{"n_layer": 13, "d_mlp": 1920, "norm_place": "pre", "bias": "all", "parallel_block": false, "init_std_o": 0.00491, "init_std_down": 0.00491, "optimizer": "muon_variant", "lr_mult_o": 3.0, "lr_head": 0.0075, "warmup_steps": 200, "final_lr_fraction": 0.02, "seq_len": 512, "steps": 3589, "dataset": "wikipedia_en"}
MLP neurons of a small language model. Each row is named by its layer, matrix (up: input weights) and neuron, and shows model dimensions 112-175. Each number is 50 + 12 x the weight over its row's rms, rounded and kept within 0 to 99.
Before each neuron's rows, "fires on" lists the tokens most often at its 100 highest values on Wikipedia text that the model never trained on. A number after a token or word is its count.

fires on: "." 59, " most" 17, "," 16, " | " 5
L5.up1806:68 50 33 35 47 54 58 67 56 24 60 44 41 30 43 37 59 47 74 54 69 59 51 58 64 57 90 37 51 35 59 71 58 41 56 53 34 31 46 27 68 41 47 55 44 31 43 58 38 63 36 15 71 39 51 63 30 28 46 48 53 61 58 44

fires on: " that" 19, "es to" 12, "c" 8, " def" 7, "f" 6, " conf" 4
L5.up887:56 54 37 39 47 74 47 68 43 56 60 57 55 36 47 44 72 52 43 53 36 29 59 45 36 61 43 38 54 51 48 44 58 60 59 51 28 35 64 46 57 44 38 35 56 52 71 68 57 34 58 51 54 41 64 58 41 41 56 43 51 57 41 32

fires on: " (" 30, "m" 18, "n" 10, "ab" 9, "en" 4
L5.up1634:45 36 51 43 58 39 49 42 53 60 52 61 53 57 72 47 66 47 58 45 54 61 48 47 64 53 65 43 66 48 56 58 43 40 51 45 51 54 37 64 47 64 46 71 59 60 48 39 66 35 38 42 42 57 50 44 55 50 53 37 54 59 55 54

fires on: "z" 40, "j" 6, "-S" 5, "al" 4, "A" 4, "H" 4
L3.up1631:41 73 46 56 57 60 39 44 60 52 31 53 40 58 52 44 50 55 54 49 72 38 18 44 61 51 73 70 70 48 73 36 64 31 40 46 36 61 52 63 49 42 53 42 53 49 46 85 57 50 60 51 74 47 56 48 30 51 47 56 40 42 50 47

fires on: "z" 24, "at" 20, "et" 12, "é" 9, "b" 6, "s" 6
L3.up385:51 44 47 60 49 46 46 39 72 18 53 52 43 73 45 31 64 46 62 38 75 45 51 30 51 68 66 46 49 49 72 33 33 63 76 78 71 61 66 47 33 51 65 51 46 33 63 56 69 56 41 49 64 43 57 30 44 64 65 45 48 28 49 52

fires on: " and" 41, "m" 13, "ph" 9, "g" 5
L5.up1092:36 49 38 43 53 59 35 60 70 49 37 45 73 31 57 48 47 56 41 38 39 83 81 67 54 32 41 28 63 46 69 45 46 41 63 44 61 64 48 58 61 62 52 41 38 61 40 19 28 45 53 24 38 41 51 42 52 54 56 48 38 81 57 65

fires on: "." 43, "," 10, " &" 8, " Stadium;" 7, "–" 7
L3.up1493:40 66 63 43 50 52 31 51 23 63 46 53 48 33 65 53 39 54 33 32 39 77 60 59 52 43 49 34 38 51 41 40 84 55 70 96 68 50 37 63 23 55 35 45 31 61 63 56 47 67 35 48 45 56 60 35 40 49 44 65 56 39 54 42

fires on: "\n\n" 17, " and" 13, " of" 9, " " 8, " (" 7, "\n" 6
L7.up466:58 45 59 57 69 36 63 40 52 61 51 61 50 35 45 53 52 37 48 69 45 49 45 50 43 44 40 40 27 55 43 37 20 62 60 42 35 71 59 50 37 61 66 64 35 42 55 55 51 49 52 66 46 39 50 45 47 45 70 55 59 64 49 59

fires on: " |" 89, "-" 11
L7.up1415:56 44 54 38 40 36 48 43 40 33 51 25 35 65 42 40 44 49 69 46 54 35 55 44 59 57 63 54 48 50 56 49 49 48 91 56 69 65 44 42 60 42 46 57 47 48 45 36 42 39 69 17 51 49 69 51 54 80 51 46 43 48 38 40

fires on: "a" 23, "s" 16, ")" 10, "er" 9, "i" 8, "\"" 7
L7.up1047:48 57 43 29 33 43 40 49 55 66 57 67 47 46 58 67 42 47 66 63 45 54 64 60 55 39 56 49 52 49 62 67 49 64 57 52 51 69 58 44 60 49 60 65 61 44 42 39 36 40 55 51 57 23 51 32 77 58 57 36 48 47 39 61

fires on: "1" 18, "r" 17, " Dr." 8, " Dr" 7, " " 6
L7.up75:56 37 62 50 63 42 44 40 39 78 34 54 16 46 46 44 45 51 42 44 49 58 36 48 59 52 54 58 60 43 40 48 35 55 80 44 34 43 47 45 44 67 45 54 46 57 45 57 84 30 49 72 65 45 40 45 40 77 41 46 39 48 52 52

fires on: "." 32, " D." 10, "D." 8, " B." 5, " R." 4, " E." 4
L5.up1588:61 60 38 47 34 37 51 73 39 67 51 69 51 52 41 38 47 54 37 29 47 43 33 43 43 64 81 39 53 32 62 76 35 28 42 43 43 51 17 67 58 52 33 61 25 39 59 53 45 22 56 65 66 52 45 66 53 45 49 57 64 59 54 44

fires on: "1" 34, "2" 32, " \"R" 4
L3.up967:50 39 75 39 37 67 32 17 48 58 69 59 49 47 46 24 34 54 40 26 37 36 43 61 53 53 65 62 49 42 46 30 48 49 55 45 69 60 64 59 38 75 53 48 56 58 71 43 75 32 48 49 56 23 46 33 54 43 34 61 52 42 53 45

fires on: "–" 29, "2" 11, " (" 8, "1" 8, "man" 6
L7.up688:48 42 52 45 41 38 58 63 50 43 34 63 54 53 50 54 63 58 59 51 37 61 65 38 51 49 62 63 33 37 69 60 46 65 58 47 64 53 59 36 65 52 65 60 64 61 42 37 55 55 34 52 50 44 52 58 64 46 29 46 67 43 43 30

fires on: " | " 16, " (" 13, "ir" 9, "3" 6, "2" 6, "; " 6
L5.up1707:45 50 52 46 61 09 47 38 45 61 51 42 43 72 55 47 52 34 36 53 71 90 57 42 44 50 56 83 59 32 49 22 41 47 49 57 51 47 74 32 35 44 53 48 83 47 59 53 54 63 51 62 41 48 72 59 52 55 65 68 69 45 32 52

fires on: " for" 15, " For" 11, " a" 8, " all" 7, " an" 6, " the" 6
L7.up697:47 59 50 60 59 41 39 58 58 49 74 54 44 56 48 32 41 51 73 53 69 55 48 38 57 43 53 66 47 51 41 43 72 41 34 45 43 57 56 53 39 64 37 44 73 45 56 55 65 58 54 63 62 42 67 50 47 31 49 28 52 59 43 54

fires on: "er," 15, "er (" 14, "er" 13, "her" 6, "th" 4
L5.up475:57 45 62 50 54 50 38 59 51 54 41 51 66 46 52 64 57 53 48 46 56 45 30 41 44 35 61 38 49 54 40 55 44 51 54 65 33 51 57 54 50 34 40 72 46 32 67 74 50 63 66 64 31 31 34 59 51 44 19 48 50 33 64 63

fires on: " | " 30, " |" 26, ") |" 22
L3.up1060:68 57 39 56 50 56 52 48 23 48 38 60 30 58 59 59 76 75 36 51 44 50 38 53 56 63 68 59 38 69 50 48 53 40 69 41 60 68 27 45 50 26 53 39 68 43 53 46 39 31 66 74 64 34 55 69 51 67 58 56 39 45 61 19

fires on: " D" 15, " C" 15, " B" 13, " S" 10, " G" 10, " K" 7
L7.up928:51 61 54 57 72 38 46 62 50 63 37 70 39 41 82 59 32 30 57 73 38 60 52 40 62 50 74 53 68 48 44 51 43 13 78 55 44 47 21 26 49 38 34 49 45 42 42 61 44 43 57 56 63 43 53 58 39 45 59 34 55 46 39 50

fires on: "." 24, "s" 9, "1" 9, "'" 6, " was" 4
L7.up1475:57 50 56 45 60 49 41 52 58 48 45 49 63 49 51 34 47 43 65 36 52 49 36 54 35 42 74 41 68 53 49 54 57 38 55 62 45 40 70 44 41 59 46 53 61 52 66 51 33 53 50 48 77 55 34 59 77 59 53 61 51 41 60 35

fires on: " and" 27, "," 12, "." 8, "-" 7, " but" 6, " |" 5
L5.up1393:57 55 54 40 71 37 55 55 50 38 74 58 52 56 42 43 38 53 57 81 58 57 60 44 46 71 50 27 34 41 50 47 70 46 58 56 66 34 60 83 43 49 47 51 49 32 45 42 32 48 42 52 63 58 40 63 29 44 48 45 47 55 62 51

fires on: "1" 30, " &" 10, ", L" 5, " R" 5, ", " 4
L3.up556:37 42 69 40 60 39 49 66 50 59 37 41 55 36 52 61 70 70 50 61 72 48 50 52 47 41 49 52 57 48 58 60 20 37 57 44 78 57 56 77 50 45 37 44 57 56 71 63 43 27 65 54 57 53 51 50 57 27 28 50 73 61 54 48

fires on: " | ARG" 16, " |" 16, " | KOR" 11, " | ENG" 7, " | USA" 6, " | SCO" 5
L3.up1062:66 54 66 39 60 59 40 70 54 58 22 61 28 41 60 52 51 52 58 42 24 80 36 60 66 53 60 61 26 37 55 40 45 42 57 47 63 68 52 32 54 51 54 38 44 68 42 30 47 40 49 34 57 31 55 66 55 45 40 46 43 35 34 55

fires on: " " 36, "1" 8, " | " 7, "2" 5, " B" 4, "3" 4
L7.up1670:43 61 55 32 53 48 50 43 52 40 51 59 57 65 64 48 36 62 56 47 57 45 53 70 58 38 82 66 31 66 57 38 59 47 43 51 44 53 45 53 38 48 31 63 39 63 62 53 63 37 50 69 37 53 54 46 67 69 51 41 40 33 48 34

fires on: " | " 24, " of" 20, " (" 8, "er (" 8, " (v" 7, " (born " 5
L3.up293:54 62 63 72 36 35 51 33 59 70 65 43 50 40 58 62 47 43 23 60 47 75 42 59 48 60 59 61 50 45 73 68 45 34 61 63 33 67 61 57 50 47 52 47 54 73 49 50 31 64 33 62 56 39 55 54 65 40 61 63 82 47 28 17

fires on: "–" 64, "/" 13, "| " 8
L7.up1034:42 70 72 62 37 61 57 55 39 67 52 54 22 54 69 55 58 33 50 91 39 52 54 65 19 52 51 51 22 45 37 54 48 33 48 41 50 57 44 80 51 67 46 47 44 37 64 30 58 45 43 54 48 43 41 48 47 34 64 67 50 56 76 69

fires on: " and" 29, " | " 9, ", and" 7, " and " 6, " and the" 6, "2" 6
L5.up1404:52 47 50 46 45 66 59 35 67 52 31 38 35 56 42 69 49 44 53 58 15 55 66 85 59 54 50 52 67 41 56 57 55 43 48 50 55 28 45 49 58 47 53 52 55 69 42 52 48 50 42 39 64 48 49 45 54 46 60 52 36 71 33 49

fires on: "ou" 18, "; A; H" 9, "; D" 9, "arg" 5, "^{" 5, "; W; W" 4
L5.up1395:40 31 45 65 59 46 57 58 33 58 52 46 42 61 68 48 55 39 61 48 48 70 52 53 52 52 63 51 38 61 61 40 69 71 63 41 62 31 53 37 43 52 52 54 58 45 45 57 77 43 64 47 60 56 42 30 52 34 37 54 63 50 69 59

fires on: " the" 61, " an" 4
L5.up1310:41 44 54 33 53 63 48 65 53 45 58 74 50 42 41 28 48 49 43 59 53 45 44 41 48 31 31 36 60 34 52 40 51 76 42 56 42 59 61 32 30 42 51 44 53 38 48 47 53 48 43 55 48 51 66 30 53 42 56 43 37 65 38 47

fires on: "is" 44, "my" 12, "mer" 6, "oured" 5, "el" 5
L3.up258:54 44 56 55 70 56 45 37 32 54 49 81 48 47 58 53 52 62 44 60 40 21 42 54 62 48 49 46 62 34 61 23 44 61 36 49 41 52 58 64 45 41 46 60 51 71 54 59 54 39 31 49 41 63 48 58 46 50 77 60 60 60 39 41

fires on: " Le" 27, " final" 11, "ent" 10, "'" 6, "ant" 4, "le" 4
L3.up1534:43 46 58 38 40 50 39 56 75 60 42 57 72 33 43 39 60 28 55 54 59 37 47 53 41 54 54 48 63 52 55 61 37 39 34 45 42 75 65 30 53 57 43 50 49 34 49 82 43 55 56 27 61 25 42 54 36 63 57 43 54 67 49 50

fires on: " Ar" 18, " ar" 13, " of" 11, " left" 9, " G" 9, " Gu" 6
L5.up402:37 51 27 54 69 44 38 30 44 49 52 56 42 40 52 40 65 45 58 58 50 23 61 35 59 67 66 45 60 46 44 61 33 56 53 77 44 39 43 59 57 54 59 68 47 40 60 64 54 43 27 60 53 48 32 20 47 60 51 39 55 54 32 63

fires on: " |  |" 87, " |  |  |" 5, " –" 5
L5.up585:59 56 66 34 57 64 60 53 42 43 58 47 41 70 48 57 53 64 43 53 44 58 50 47 67 56 64 33 37 54 43 58 44 59 46 49 39 27 49 62 61 53 60 55 33 34 45 56 45 35 50 50 63 30 68 49 62 62 56 48 45 46 67 50

fires on: "ent" 22, "'" 10, "é" 9, "z" 9, "ed" 8, "’" 7
L3.up1682:81 42 74 58 33 40 53 58 60 73 67 49 48 61 53 26 61 48 61 57 66 38 29 35 45 37 69 52 40 29 47 44 57 29 45 59 30 45 50 38 25 42 57 46 41 19 77 70 43 53 75 52 71 33 48 48 53 64 49 61 59 47 71 67

fires on: "ev" 23, "mi" 8, "ep" 7, "% of the population" 6, " household" 6
L3.up798:41 51 79 40 50 47 41 42 63 39 44 27 58 40 54 44 50 55 15 52 63 56 29 72 45 41 65 75 57 39 65 45 53 58 39 21 38 49 61 77 87 56 49 29 31 44 49 51 49 76 47 50 59 15 41 48 49 66 47 39 40 39 48 61

fires on: "1" 35, "2" 9, " defense" 4, "ay" 4
L3.up1333:43 59 41 58 39 46 66 31 58 65 40 99 67 41 59 46 55 40 56 59 48 49 42 30 41 41 57 40 53 48 38 71 67 51 28 49 42 60 39 72 44 56 66 63 54 54 45 50 69 53 36 19 60 47 32 43 39 49 70 40 45 42 46 50

fires on: "ar" 17, "e" 16, "y" 13, "an" 10, "al" 10
L5.up587:54 49 51 36 60 45 36 51 71 47 34 50 38 41 21 51 43 57 47 72 42 52 51 69 38 44 75 51 46 39 49 68 54 62 35 48 57 46 47 45 69 44 62 52 45 58 66 63 63 58 51 46 58 36 45 49 61 59 51 51 50 63 35 29

fires on: "s" 24, "up" 14, "er" 9, "l" 9, "r" 6
L5.up22:66 59 78 52 62 51 49 21 27 45 49 58 39 58 53 55 60 42 68 52 58 47 66 45 45 48 63 62 52 58 64 58 54 33 67 49 64 40 52 27 74 49 30 34 64 59 51 24 41 65 33 49 60 47 50 52 64 61 44 35 54 55 45 43

fires on: "–" 26, " in " 15, " from " 9, "'s" 8, " record" 5, ": " 4
L3.up272:49 38 31 56 41 35 48 36 40 61 40 43 49 35 50 45 33 34 33 67 44 45 69 36 40 49 25 41 70 50 66 70 52 26 68 63 57 62 43 27 46 62 43 53 37 72 47 47 60 32 45 66 64 47 59 39 47 45 49 64 50 55 76 79

fires on: "\n" 31, "\"" 26, " |  |  | " 4
L5.up1595:63 40 34 36 50 35 49 47 38 53 32 60 51 72 59 53 43 58 47 46 28 74 31 68 33 63 51 66 62 53 59 30 36 28 44 39 47 59 56 64 53 42 56 59 55 45 62 27 60 50 56 22 49 50 56 44 57 51 59 53 52 59 61 43

fires on: "\"," 17, "\"" 15, "'" 11, ",\"" 5, " than" 4, ", not" 4
L5.up1762:41 50 57 45 65 50 63 33 62 52 38 56 31 54 49 43 65 46 61 43 50 67 51 55 36 44 49 61 33 62 57 56 58 35 62 58 49 61 29 42 84 44 66 66 35 64 49 48 63 28 50 42 52 46 40 72 49 54 44 58 16 66 42 32

fires on: " (" 26, "\\" 17, " and" 7, "–" 6, ", " 6, "-" 5
L5.up71:51 53 51 51 30 36 34 54 42 44 54 49 63 59 28 50 43 37 48 36 54 46 24 42 63 38 43 59 48 30 68 62 43 57 71 51 53 42 43 27 50 56 45 57 53 49 55 41 46 51 59 51 53 53 65 74 54 42 70 40 47 47 42 34

fires on: "," 40, " –" 6, "s," 5, "er," 4
L7.up816:40 56 56 41 71 52 54 56 57 49 67 46 55 61 60 63 65 51 78 43 43 53 31 38 32 81 44 44 41 45 40 54 49 45 58 46 36 25 51 32 57 59 61 36 52 32 39 60 56 44 43 48 46 59 37 40 33 29 48 47 36 41 54 35

fires on: "al" 24, "el" 7, "i" 6, "le" 5, "e" 4, "er" 4
L3.up341:67 57 57 36 52 27 51 45 63 53 36 28 35 40 41 48 36 58 37 36 44 50 64 55 42 44 35 29 58 44 38 47 49 63 41 58 42 74 66 54 34 46 62 72 53 47 62 34 64 61 35 30 53 17 31 25 66 50 59 37 50 37 39 38

fires on: " Ar" 37, " ar" 13, " and" 11
L5.up699:50 45 59 39 61 54 57 42 26 61 56 37 43 34 62 54 46 57 37 30 54 59 39 58 65 51 70 57 53 29 55 53 23 64 69 58 61 32 36 49 33 35 43 57 47 72 42 54 53 58 45 55 60 42 50 38 51 36 38 60 45 72 51 42

fires on: "," 66, "ly" 5, "z" 4
L7.up945:75 67 53 64 59 55 37 35 52 33 53 50 48 44 75 40 48 74 68 43 57 58 47 53 52 42 50 52 41 37 41 65 57 53 61 68 51 47 42 29 32 46 64 34 65 20 51 46 49 37 37 29 46 40 46 40 52 36 37 62 52 57 58 33

fires on: "\n" 41, "|" 11, ";" 9, " |" 8, "; " 5, " married" 4
L5.up297:70 29 71 52 40 51 43 57 44 40 50 60 26 60 58 49 24 49 50 59 48 40 50 34 40 45 51 38 40 37 55 50 57 52 58 43 58 47 33 58 81 52 63 60 54 64 34 29 47 62 38 49 57 54 44 42 40 60 46 46 34 41 63 71

fires on: "1" 18, "-" 17, " newly" 7, "–" 7, "i-" 5
L7.up1392:41 69 40 47 51 71 58 37 63 58 64 43 60 40 47 37 58 46 63 70 63 65 52 59 51 63 65 35 57 67 28 48 48 54 60 45 43 44 18 71 58 34 32 29 50 43 27 40 61 48 54 63 55 51 35 68 57 34 66 45 50 56 53 62

fires on: "-" 62, "," 8, "'s" 5
L5.up956:64 68 53 46 54 42 49 44 48 61 63 52 45 41 46 45 56 66 38 51 55 63 40 64 51 36 56 57 39 39 38 62 50 56 65 50 66 27 43 53 46 57 60 60 46 70 44 72 23 54 21 42 59 50 39 66 53 79 37 35 44 60 73 31

fires on: "z" 19, "s" 9, "'" 8, "’" 7, "w" 7, " | " 7
L7.up1498:69 55 48 22 53 30 50 57 31 70 62 53 57 48 51 46 37 71 52 57 26 46 49 29 37 54 47 54 37 66 58 53 41 64 56 46 53 52 61 68 43 63 65 37 36 39 66 78 48 65 33 31 56 61 68 43 57 59 52 54 58 30 50 48

fires on: "–" 23, "1" 11, ":" 7, "-" 7, " " 7, "." 6
L5.up549:52 57 28 59 57 24 43 52 34 47 30 71 45 44 51 42 51 60 39 56 68 64 39 42 30 38 53 53 50 50 49 63 48 19 49 60 49 54 46 70 35 47 37 60 54 40 67 38 59 29 52 48 66 67 54 53 42 70 68 35 38 61 28 37

fires on: " " 47, " United" 6, "." 5, " and" 5
L3.up1263:40 49 34 31 40 51 73 48 40 33 50 45 45 44 42 49 48 57 46 44 48 72 66 54 69 29 52 34 53 44 75 60 35 35 63 82 57 35 53 59 42 49 30 71 54 62 77 47 68 63 40 54 36 62 58 46 49 51 57 41 39 57 45 52

fires on: "ar" 31, "al" 18, "an" 8, "and" 7
L3.up1269:41 48 34 46 53 57 48 50 61 57 65 63 31 57 29 54 38 37 49 60 62 40 50 50 32 48 56 50 49 61 71 72 53 39 48 35 40 46 64 59 61 29 57 54 31 45 73 43 69 46 52 51 41 47 63 52 45 63 50 73 44 67 53 51

fires on: "ou" 18, " Che" 9, " night" 7, " She" 7, "che" 7, " Bur" 4
L7.up1721:56 54 46 69 61 52 50 40 67 48 48 34 42 63 51 46 58 44 52 60 52 45 50 39 68 62 33 71 76 61 49 43 46 41 57 51 65 76 66 51 44 44 34 54 35 46 42 38 54 25 59 64 51 54 32 58 55 44 26 71 41 38 57 48

fires on: " (" 25, "y" 14, "ame" 11, "or" 6, "ux" 6
L5.up99:58 33 48 61 60 55 56 43 30 37 64 46 50 46 52 47 60 58 50 51 31 69 36 54 62 35 75 33 35 46 57 51 26 49 72 55 66 58 46 39 35 35 17 55 54 72 60 67 46 48 35 57 59 77 50 33 52 52 57 53 60 47 19 51

fires on: " as" 28, ", as" 10, "," 8, " as the" 5, " and the" 5, " –" 5
L3.up1214:48 74 50 65 53 37 50 43 51 64 30 64 50 51 81 39 48 54 24 34 75 76 67 50 51 73 58 57 31 22 51 77 62 47 43 56 27 52 40 37 63 43 29 45 49 53 31 47 56 38 47 37 55 40 71 70 75 32 67 66 35 44 51 41

fires on: "." 27, "0" 14, ":" 11, ": " 7, " (" 4, "-" 4
L3.up365:41 67 47 51 58 35 56 69 52 48 35 49 50 46 60 58 50 69 53 44 41 49 64 52 70 48 63 46 46 57 32 59 65 45 63 50 42 58 48 59 32 39 30 59 30 60 47 55 43 54 58 47 43 71 56 37 60 11 55 59 58 43 62 64

fires on: "\n" 62, " |" 10, " |  |" 7
L5.up188:56 29 52 31 41 51 45 43 28 39 46 26 58 72 58 68 61 55 71 55 43 37 33 41 43 50 69 48 27 56 53 38 70 41 37 62 46 78 60 40 62 61 53 65 68 61 41 36 61 54 65 47 41 46 59 41 35 51 39 53 37 46 49 48

fires on: "." 31, "h" 10, "t" 9
L3.up308:47 46 47 49 36 46 44 38 56 53 53 52 38 60 35 33 56 56 30 37 73 59 63 60 49 47 54 30 41 32 45 53 46 59 73 52 35 66 36 63 51 52 50 45 45 35 79 58 48 57 37 52 50 54 46 63 56 42 55 59 56 71 73 58

fires on: "e" 23, "on" 9, "re" 8, "om" 8, "wo" 5, "y" 5
L3.up198:55 62 33 61 52 42 31 45 52 47 54 56 52 67 56 72 48 61 24 57 39 42 37 37 49 60 56 40 60 66 36 41 66 51 50 40 57 71 43 52 48 33 59 52 33 54 44 62 56 29 43 60 58 57 48 32 63 37 76 39 46 57 52 41

fires on: "\n" 15, "g" 12, "m" 11, "s" 9, " (" 8
L5.up1573:70 44 60 34 58 39 59 40 70 50 39 63 28 64 57 30 62 57 58 56 25 67 66 54 60 40 55 32 32 47 36 87 20 52 58 70 45 43 59 71 41 59 45 54 57 49 75 32 74 46 41 50 47 58 36 39 67 61 47 26 50 44 51 61

fires on: "ing" 13, "s" 11, "ate" 11, "ed" 11, "y" 4
L3.up228:60 58 79 47 55 23 70 27 50 48 46 49 43 71 43 45 42 52 56 45 52 54 39 56 46 42 50 52 31 52 40 44 57 46 65 55 42 31 68 51 43 54 49 48 71 44 43 54 52 54 74 58 47 37 43 42 61 17 56 36 87 57 53 59

fires on: "," 42, "\"," 9, "—" 8, ";" 8, " –" 5
L5.up1320:56 52 38 62 56 44 55 53 38 47 62 62 45 62 45 74 46 69 78 28 42 49 40 41 52 96 53 35 57 43 45 58 52 50 50 53 34 26 19 47 64 57 52 45 54 35 34 56 62 57 58 51 68 50 39 49 43 40 56 58 31 55 55 59

fires on: "1" 61, "." 4
L7.up1661:51 44 50 42 60 44 49 44 53 70 55 51 66 57 56 26 34 42 55 55 42 61 55 44 58 51 41 51 51 34 49 56 48 35 58 52 38 05 53 41 63 34 57 50 58 34 53 41 73 39 63 36 40 58 55 61 49 53 58 51 58 65 36 63

fires on: ":" 17, "\n\n" 13, "):" 10, ": R" 5, ": " 4, " White" 4
L5.up1768:35 65 53 66 50 38 67 54 61 48 35 62 50 37 50 34 28 81 35 46 41 56 47 55 53 40 52 54 55 44 50 62 48 72 50 21 53 64 53 66 63 38 39 65 58 43 50 45 54 48 45 33 61 62 68 56 43 34 59 72 47 58 40 56

fires on: "1" 14, "ari" 10, "2" 9, "asc" 7, "iet" 6, "iot" 4
L5.up852:61 50 27 39 44 46 29 40 50 27 33 48 71 37 45 66 35 68 43 54 55 67 53 48 52 40 59 52 34 61 60 26 54 53 38 48 57 61 56 58 27 45 48 67 34 44 47 54 52 38 65 44 50 41 59 59 41 48 40 58 37 52 51 75

fires on: " an" 23, " | " 19, " as an" 10, "1" 7, "." 7
L5.up644:44 44 32 31 44 56 37 57 65 62 46 77 47 80 28 16 38 50 43 44 48 76 33 43 35 70 54 57 47 34 53 58 45 65 69 45 31 43 33 45 54 49 40 65 49 58 58 71 58 52 66 40 76 41 51 55 35 35 25 52 45 59 64 56

fires on: " (" 42, "–" 24, "% from " 7, "There" 5, " (aged " 4
L3.up126:43 46 39 51 48 60 62 51 84 59 22 49 47 47 47 36 27 42 55 52 50 64 47 39 35 42 61 60 44 30 55 69 70 58 57 65 59 26 49 36 44 29 65 59 43 60 47 55 45 56 45 34 69 67 41 42 53 58 56 61 61 39 38 47

fires on: "\n" 29, "—" 13, "\n\n" 10, ", \"" 7, "'" 6, " de" 5
L7.up1116:54 53 40 62 45 51 51 33 51 83 51 61 38 55 50 60 72 53 49 63 40 38 60 40 47 58 23 55 37 49 58 44 46 55 53 56 33 38 64 65 36 74 53 79 49 63 46 50 49 47 47 61 66 54 45 60 31 39 38 61 56 40 55 52

fires on: "." 17, "ch" 10, "s" 7, "er" 7, "ed" 6, "w" 6
L5.up1513:66 39 59 41 44 41 52 36 81 63 35 50 32 49 38 50 49 50 71 79 47 49 44 32 61 47 73 33 30 48 48 48 61 43 48 55 54 62 63 62 33 54 59 50 19 40 68 85 42 47 17 57 66 40 65 65 40 62 66 38 42 47 51 44

fires on: " or" 29, ", or" 8, " races" 7, " method" 5, " race" 4, " of any" 4
L3.up940:43 35 48 60 57 50 30 45 49 45 33 47 43 58 51 59 54 35 51 60 64 78 44 52 71 65 63 57 52 53 50 56 38 45 57 39 68 35 60 52 23 35 60 61 69 67 67 45 47 52 38 38 70 67 45 39 37 40 50 49 62 60 58 53

fires on: "." 45, " c." 6, "l." 4, " since" 4
L5.up1844:63 69 56 36 54 40 37 44 38 33 61 44 48 54 55 38 50 52 39 55 49 92 43 66 38 62 60 48 46 43 42 41 57 40 59 75 46 50 33 66 48 45 56 52 52 66 65 53 61 61 60 41 40 58 64 55 44 42 45 59 42 82 28 45

fires on: "." 33, " " 16, " present" 8
L3.up21:41 55 55 41 50 31 42 55 74 59 40 48 39 71 54 28 50 47 38 53 59 47 30 58 53 58 38 67 63 52 38 69 48 31 59 44 46 51 54 80 50 53 65 49 43 56 60 67 82 36 41 58 35 62 41 79 45 48 45 38 40 45 48 62

fires on: "ate" 22, " on" 8, "ates" 7, "ag" 6, " to" 5, "ing" 5
L5.up1025:57 62 52 65 40 34 44 39 56 55 26 71 58 61 50 50 47 48 53 28 46 56 57 50 41 70 52 50 62 65 16 47 45 71 54 52 54 45 54 63 53 58 59 44 51 48 44 31 39 50 70 42 47 41 44 50 60 52 52 26 55 42 59 55

fires on: " |" 35, " |  |" 8, "\n" 7, " | " 7, " (" 5
L7.up1444:41 46 87 50 40 41 45 40 33 54 64 73 62 42 63 67 39 71 45 68 53 66 42 52 53 33 45 47 51 33 45 53 48 37 64 42 44 55 54 65 58 64 45 64 61 80 48 53 42 46 53 42 29 54 48 45 40 38 53 67 32 47 58 49

fires on: " " 22, " s" 13, " sp" 11, " S" 8, " C" 7, " f" 5
L5.up747:60 63 47 56 55 30 47 68 56 52 41 70 62 35 52 23 48 55 46 48 61 51 39 35 50 62 64 53 51 33 54 58 49 29 46 60 36 60 41 40 43 37 36 36 53 36 49 53 50 62 41 64 79 64 53 54 63 57 46 34 79 54 57 41

fires on: "\n" 95
L3.up1325:64 59 46 39 53 39 49 35 41 46 46 50 73 54 63 59 61 40 35 51 44 60 60 30 23 47 50 47 65 59 81 66 67 42 47 42 64 37 35 45 58 73 17 51 48 32 55 42 55 47 42 56 43 47 60 46 53 61 64 63 30 60 47 60

fires on: "1" 20, "," 14, "2" 11, ", S" 6, " " 4, "." 4
L7.up1542:45 83 37 70 59 46 52 58 34 51 34 61 38 42 40 26 38 49 47 41 59 51 49 51 28 64 57 11 36 46 48 54 59 29 45 52 66 47 33 77 48 65 35 63 60 56 59 51 72 39 48 58 70 59 48 53 58 58 49 41 53 74 44 49

fires on: "s" 16, "er" 12, " (" 8, "ing" 7, "'s" 7, "y" 6
L5.up106:61 52 59 51 70 59 68 55 36 30 49 46 44 61 48 57 54 56 52 71 34 26 56 18 55 34 57 46 30 43 62 43 51 62 67 21 59 46 58 58 52 66 27 59 28 68 40 72 35 40 61 52 47 65 33 51 61 57 73 60 46 44 49 45

fires on: "1" 36, "us" 13, "." 6, "re" 4, "it" 4
L7.up38:62 47 47 33 43 41 51 42 33 39 35 47 67 54 66 14 59 38 61 31 51 50 39 40 42 71 49 45 70 50 49 55 40 57 61 61 54 43 84 67 74 67 48 41 57 27 52 55 70 42 54 21 36 63 64 51 53 61 58 65 71 65 67 53